python train.py --n_layer=12 --d_model=192 --n_head=6 --n_kv_head=6 --head_dim=32 --d_mlp=384 --vocab_size=2048 --activation="swiglu" --norm="rmsnorm" --norm_place="pre" --norm_eps=1e-05 --positions="rope" --rope_base=10000.0 --rope_fraction=1.0 --qk_norm=false --attn_scale=0.177 --bias="none" --tie_embeddings=false --parallel_block=false --init="normal" --init_std_qkv=0.0267 --init_std_o=0.0 --init_std_up=0.0267 --init_std_down=0.0 --optimizer="adam_atan2" --lr=0.00166 --lr_mult_qkv=0.7 --lr_mult_o=0.913 --beta1=0.95 --beta2=0.99 --lr_head=0.00766 --grad_clip=2.0 --warmup_steps=295 --schedule="wsd" --decay_fraction=0.916 --decay_shape="sqrt" --final_lr_fraction=0.05 --batch_tokens=32768 --seq_len=768 --doc_mask=true --train_tokens=147900000 --steps=4514 --dataset="wikipedia_en"
MLP neurons of a small language model. Each row is named by its layer, matrix (gate and up: input weights; down: output weights) and neuron, and shows model dimensions 0-63. Each number is 128 + 24 x the weight over its row's rms, rounded and kept within 0 to 255. A neuron's up and down rows have the sign that makes its largest values positive.
Before each neuron's rows, "fires after" lists the tokens most often just before its 100 highest values on Wikipedia text that the model never trained on.

fires after: " m", "m", " M", " sub", "A", "et"
L7.gate287 [ 96 157 130 151 130  98 160 142 169 186 144 181 138 128 143 157 121 156 125 154 102 146 127 134 136 143 123  86 166 163 125  96 128 128 131 102 146  78 122 124 118 127 172  94 143 174 115 113 103 129 102 124 148 163 116 162  97 158 132 128 126 118 126 102]
L7.up287 [103 132 128 132 150 122 130 105 126 162 157 153 152 138 139 167 115  85  77 122  67 109 125 149 111 142 103 142 117  85 134 109  92 114 115 155  98 140 105 134 127 129 146 123 110 146 124 149 111 110  86 135 166  93 153 134 115 151 142 128  99 132 121 101]
L7.down287 [119 118 148 127 127 124 109 113 116  77  87 158  91 107 143 126 151 120 132 132 153  78 185 124 117 113  87 108  98 178 170 127 144 147 158 170 129 189 118 143  86 117 135 130 122 141 113 154 139 150 137 123 142 150  82 122 110  97 132 135  97  83 122 138]

fires after: " L", " G", "m", "or", " M", " Am"
L6.gate238 [135 139 151 139 106 158 121 143 150 167 167 165 119 160 135 103 110  93 103 139 125 140 137 109 112 131 124  79 131  98 131 138 113 156 148 121 114 109 128 139 169 137 163 152 156 155  91 156 113 145 140 140 138 145 141 120  97  98 178 128 118 159 150 145]
L6.up238 [177 170 105 124 135 109 127 134 139 114 147 114 161 108 125  99 144 126 161  74 138 118 138 132  92 165 141 175 141 112 134 164  74 115 122 110  87 118 127 125 146 157 151 186 115 115  99  95 147  74  80 119 173 129 139 108 147 164 153 120 120 148 127 145]
L6.down238 [108 130 114 100 138 104 185 124 124 102 104 116 148 112 147 120 161 119 142 137 185 157 185 113 149 122 124 137 102 109  98 122 151 136 148 157 167 153 131 143 115  89 102 160 114 124 128 109 121  91 119 172 132 107 112 145 126 115 106 121 111 124 107  99]

fires after: " w", " W", " d", " |", " D", " L"
L7.gate147 [156 133  91 128 136 101 155 131 140 139 116 129 146 146 109 118 169  91 128 133  97 127 132 135 168 106 131 103 126 128 125 149 174 131 128 147 140 202 149 109 140 161 129 138 119 171 130 148 109 121 115  92 153 164 155 128 110 155 149 139 120 143 108 133]
L7.up147 [156 112  85 100 152 115 142 137 161 124 115 110 145 128  93 111 148 108 144  91 161 203 132 135 152 151 175 148 134 129  76 129 123  96 158 146 146 133 163  95 157 125 123 132 119 124 164 165 143 149  91 168 122 171 117 109 142 130  99 122 155 115 109 132]
L7.down147 [131 146 142 117 127 130 148 146 150 108 154 193 111 147 156 130 131 158 122 133 136 114 140 130 132 145 117 118 148 174 148 116 159 102 105 134 126 151 138 167 119 165 160 118 142 142 153 135 137 107 113 155 105 141 109 103 112 115 132 106 133 152 124 129]

fires after: " l", " t", " m", " sp", " p"
L6.gate304 [ 69 135 111 136 116  94 122 163 162 136 132 113 145 132 158 125  94 130 108 125  84 103 106 138 138 109 147 134 124 138 131 155 128 155 121 124 138  95 110 123 155 104 131 149 120 108 106 147 119 101 147 102 132 128 105 139 114 123 166  87 151 128 124 134]
L6.up304 [113 132 137  91 110 106 124  91 152 143 125 116  89 143 102 136 112 117 131 153  91 146  82  98 155 129 142 151  45 115 116 145 152 140 145 146 124 112 110 150 100 136 200 133 136 123  59 184  78 118 123 135 121 154 126 132 126 124 140  88 159 122  96 150]
L6.down304 [107 132 104 146 121 156 143 136  93 122 127 127 116 130 144 149 120 137 111  92 202 137 159 175 199 140 123 122 130 137 141 107 160 121 166 143  77 147 165 133 151 115 137 156 104 119 132 105 161 154 134  83 121 110 126 116 119 139  93 135 106 120 119 130]

fires after: "1", "al", " c", " E"
L6.gate228 [172 141 153 108  92  90 137 129 128 108 163  75 143 159 126 131 124 129 106  97 140 128 121 131 115 108 159 124 102 122 161 130 153 135 111 141 128 137  69 143 122  99 133 159 103 101 142  88 119 125 139 136 107 138 132 124 126 114 124 105 142 118 128 132]
L6.up228 [128 141 146 109  91 121 167 141 166 131 153 113 155 139  78 104 131 127  85 121 135 100 146 161  77 142 145 143  93 136 121 132 126 188 104 130 124 111 134 149 144 115 113 118 104 119 162 117 124 147 119 142 130 111 127 140  92 148 156 132 140 118 159 148]
L6.down228 [154 134  93 113 110 160 116 134  92 152 100 164  77 143  87 112  99 117 164 133 135 126 108 158 120 152 122 148 128 147 142 166 121  71 122 102 150 117 106 153 105 100 130 126 119 151 117 126 110 130 122 146 139 100 145 128 143 118 156 177 107 135  99  95]

fires after: " N", " (", " n", " A", " ar"
L9.gate219 [100 155 130 131  77  86  96 102 155 141  92 172 153 164 142 142 132 135 106 140 112 173 115 131 141  89 177 110  93 137 110 176 139 160 110 113 109  81  97 123 158 117 105 111 148 154 103 152 103 147 135 160 121  99  98 135 125  82 137 111 172 124 114 191]
L9.up219 [139 150 162 133 121 122 178 115 138 143 103 164 109 133 106 136 160 129 127 153 163 198 106 124 106 111 127 127 108 133 142 114 187 123 106 152 134 150 167 154 117 117 153  79 156 118 138 107 168 172 142 136 132 151 121  77 135 135 133 137 155 141 122  83]
L9.down219 [145 152 152 132 130 135 162  94 130  84 106 122 117 110 106 114  96 111 114 124 147 131 120 165 110 145 158 156 102 152 122 120 109  98 116 138 140 146 106 189  73 135 128 128 116  98 162 127 124 120 146 116 119 196 161 128 134 190 141 130 139 137  95 150]

fires after: " p", " te", " n", " m", " s"
L7.gate13 [157 134 148 127 125  97 126 143 142  92 118 120 126 108 143 140 150 131 112 140  95 115 107 125 119 157 151 141 106 160 138 133 107 157 141 155 142 136 118  82 129 119 141 147 154 120 103 120 127 134 134 138 109 138 105 126 102 100 140 103 151 123 145 134]
L7.up13 [148 140 139 181 131 119 166 145 136 102 113 110 124 126 145 135 100 136 104 152 111 144 109  89  92 144 133 162 100 115 106 153 107 123 202 132 130 120 106  73 144 124 148 127 163 127 132 147 130 103 184  92 144 107 120 113 130  92 159  71 141 111 134 160]
L7.down13 [124 121 136 133 132 122 135 116 121 130  91 137 140 176 131 151 144  92 136 139 162 188 181 158 151 107 119 115 101 104 139 172 161 121 124  61 144 140 134 128 111  93 130 141 161 164 135 133 121  88 143 104 151 133 150 126 136 164 130  94 145 120 143 159]

fires after: " t", " c", " f", " h", "us"
L7.gate200 [114 119 142 145 158 163  68 127 130 133 155 162 144 151 145 151 126 141 125 135 115 142 162 141 139 117 126 160 109 109 135  85 122 150 137 126 118 151 149 125 158  96 140 153 150 125  91 153 142  89 126 144 100 113  94 171 131  62 125 162 141 118 165 117]
L7.up200 [132 123 127  74 147 146 118 102 128 137 141  90 145 141 127 139 100 159 131 148 160  67 115  98 197 115 144 120 136 164 141 103 126 139 162  99 127 149 136 115 141 109 106 134 120 144 118  82 131 125 144  98 102 156 108 109 100 106 117 115 120 138 127 172]
L7.down200 [149 130 146 166 152 116 105 144 158 144 148 103 114 105 135 154 145 125 115 150 133 108 121 126 174 123 168 125 115 157 150 132 152 140 170 132 149 138 164 118 102 105 144 130 148 105 125  93 100 129 136 128 154 137 168 166 105  97 174 149 107 142 188 103]

fires after: " f", " F", ","
L8.gate26 [149 104 116 133 130 125 115 141 121 111 148 116 124 140 175 139 145 137 142  83 145 152 122 136 161  67 108 155 103 132 133 149 148 136 123 107 115 157 159 106 152 136 150 112 165 124  70 151 120 113 163 132 145 148 101 125 136 114 141 124  99 170 150  90]
L8.up26 [150 123  80 137 183 118 132 128 157  76 154 145 114 121 138 130 130 114 142 110  93 140 153 142 111 125 150 161 115 139 100 112 143 145 136 117 159 169 168 142 102 137 142 101 129 133 164 112 144  98  64 120 155 173 118 187 126 163 126 105 110 120 139 124]
L8.down26 [142 141 102 130 108 147 106 121  77 113 125 143 113 186 110 145 143 126 101 143  72 132  94  94 141 161 140 147 163 125  94 119 139 109 130 130 128 133 172 137 119 135 143 132 134 112 133 111  85 142 160 135 135 155 130 149 187 128 141 139 153 165 113 115]

fires after: " n", " m", " comm", " commun", " N"
L7.gate48 [111 165 120 159 150 144  77 135 135 126 123 103 140 124 130 116 110 192 161 144 109 124 120 118 107 137  91 162  85 133 114 138 133 146 102 121 152 127 109 114 109 124  99 136 166 108 113 140 124 107 127 151 102 113 133 115 127  91 142 119 139 140 152 161]
L7.up48 [111 143 143 139 122  97  97 141 137  95 139 162 115 132 138 120 143 133 118 131 101 124 146 110  65 115 117 149 154 164 117 170 104 124 141 147 169 152 164 130 106 120 128 150 126 105 172 141  85 152 137 105 102 128 144 106 148 131 156 175 136 151 176 130]
L7.down48 [124 122 118 151 120 127 165 127  97 114 127 165 125 117 121 130  93 110 143 121 128 145 150 145 121 135 127 126 128 144  71 138 150 139 146 149 149 158 166 124 132 117 153 152 121 122  73 128  89 173 149 110 131 151 134 108 160 134 134 121 161 116  97 153]

fires after: " C", " F", " S", " St", " J"
L6.gate327 [128 105 151 143 101 183  98 144 120 131 117 128 138 104 127 146 102 129 108  73 150  96 137 166 106 122 141  97 108 157 127 145  92 139 114 124 118 134 110 134 117 123 141 130 179  88 139 104 107 141 112 108 147 131 137 115 144 125 176 168 136  90 141 135]
L6.up327 [137 113 136 135 129 122  99 101 134 114 117 161 120 120 122 149 108  96 127 107 125  87 143 129  61 127 136  77 124 131 125 139 102 149 140 115 109 148 126 161 130 144  53 135 116 152 157  96 108 106 120 159 135 144 133 186 127 139 101 114 140 115 132  63]
L6.down327 [ 92 135 126 175 110 114 112 130 133  93 112 114 115 181 134 169 159 124 166 129 164 152  81 103 144 124 143 125 172 169 119 143 132 138 100 154 116 114 105 150 101 131 105 120 193 104 122 154 101  81 126 153 137 117 140 129 129 171  85 163 121 167 163 141]

fires after: " W", " w", " st", "ro"
L7.gate263 [131 112 120 136 160 114 152 116 132 118 142 125 143 149 125 101 123 124 128 138 125  93 141 142 129 154 102 154 127 136 133 112 141 118 144 137  94 149 129 116 141 148 103 147  59 112 112 121 113 151 132 113 149 117 146  96 115 175 125 124 131  95 120 129]
L7.up263 [125 136 127 102 152 109 135 160 126 122 155 107 136 139 122 132 137  95  85 130 117  93 157 168 120 123 110 129 127  99 156  94 123 121 151 124 143 141 151 124 179 181 109 166  99 134 133 121 125 105 139 147 138 137 144 104 117 142 144 126 131 140 109 123]
L7.down263 [158  91 136 154 127 187 130  99 130 149 121 180 132 121 148 144 114 123 154 111 168 164 122 120 127 158 145 109 127 175 107 155 157 131 107 120 128 122 136 137 109 143 138 141  88 149 115 143  97 128 130 144 133 134 127 179 128  95 132 119 144 125 131 129]

fires after: " p", " t", " sc", " $", " adv", " s"
L9.gate140 [133 139 110  97 122 119 108 115 100 131 154  87 112 160 140 147  99 100  96  96 142 147 138 124 127  91 113 136  66 139 141 143 128 137 127 106 155 127 140 129 138 113 143 154 133 131  92 133 136 110 160 132 128 122 150 123 137  38 111 140 131  99 111 129]
L9.up140 [152 118 138 115 114  83 103 174 151  69 140 134 105 125 110 115 155 123 165 103 122 131 120 153 126 156 138 113 102 118 169 117 172 138 122 128 132 149 145 142 154 114 115  90 112 143 110 125  84 122 162 109  97 124  80 129 111 164 148 122 168  73  98 144]
L9.down140 [140 119 149 137 111 126 156 130 135  98 121  79 146 127 130 124 125 112 117 122 147 150 140 192 156 164  78 117 140 145 131 125 112 112 109 129 150 148  89 130 102 109  91 144  93  94 142 137 180 114 101  78 150 158 162 118 120 144  89 136 114 114 116 147]

fires after: " f", " b", " St", " F", " Sw"
L7.gate162 [ 66 121 137 145 132  98 100 138 108 143 152 128 122 164 134 157 149 147 103  99 135  92 152 129 130 104 103 163 120 126 123 144 128 174 100 137 137 123 129 136 144 153 107  93 122 119  93 162 150  94 140 126  85 166 125 113  93 145 157 140 126 111 119 165]
L7.up162 [100 128  97 153  80 138 109 173 122 139  90 134 135 135 135 107 148 122  91 108 144  69 119 142 114 135  79 150 123 153 125 100 138  91 106 119 121 112 136 213 128 155 143 138 135 106 123 153 126  96 125 116 125 142 128 143 124 131 131 120 120 138 116 119]
L7.down162 [118 144 126 130  90  86  98 151 141 115  98 110 102 179 125 181 143 115 138 177 137 104 103 123 153 134  78 146 116 116  76 135 120 132 152 140 109 158 163 125 129  96 122  92 147 102 137 112 120 104 206 130 164 130 119 122 112 183 160 133  81 140 100  98]

fires after: " t", " j", " s", " g", " al", " c"
L7.gate372 [180 112 117 154 112 111 110  99 143 106 111 158 136 138  99 107  93 154 147 148  96  99 153 133 139 118 101 146 129 133 151 107 134 116 114 108  97 125 102 113 154  99 165 134 136 121 133  77 116  88 114 117  92 178  97 120 168 141  96 136 173 142 130 163]
L7.up372 [121 108 149 106 129 106 129  90  93 131 135  88 166 111 171 105 111 168  82 133 140 134 146 165 135  96 127 107 111 150 163 164  97 125 135 152 127 109 114  86 124  87 122 149 159 102 120 107 160 108 155 114 153  89 132  89 120 162 125 152 148 109 119 154]
L7.down372 [131 152 142 128 137 116 131 126 141 109 110 139  90 143 118 129 154 100 137 132 141 101 157  96 121 178 167 145 110 113 135 137 133 128 118 130 124 161 109 206 144 130 121 126 118 154 131 109 115 141 156 109 134 148  94 123 159 126 152 152 128 175 141 112]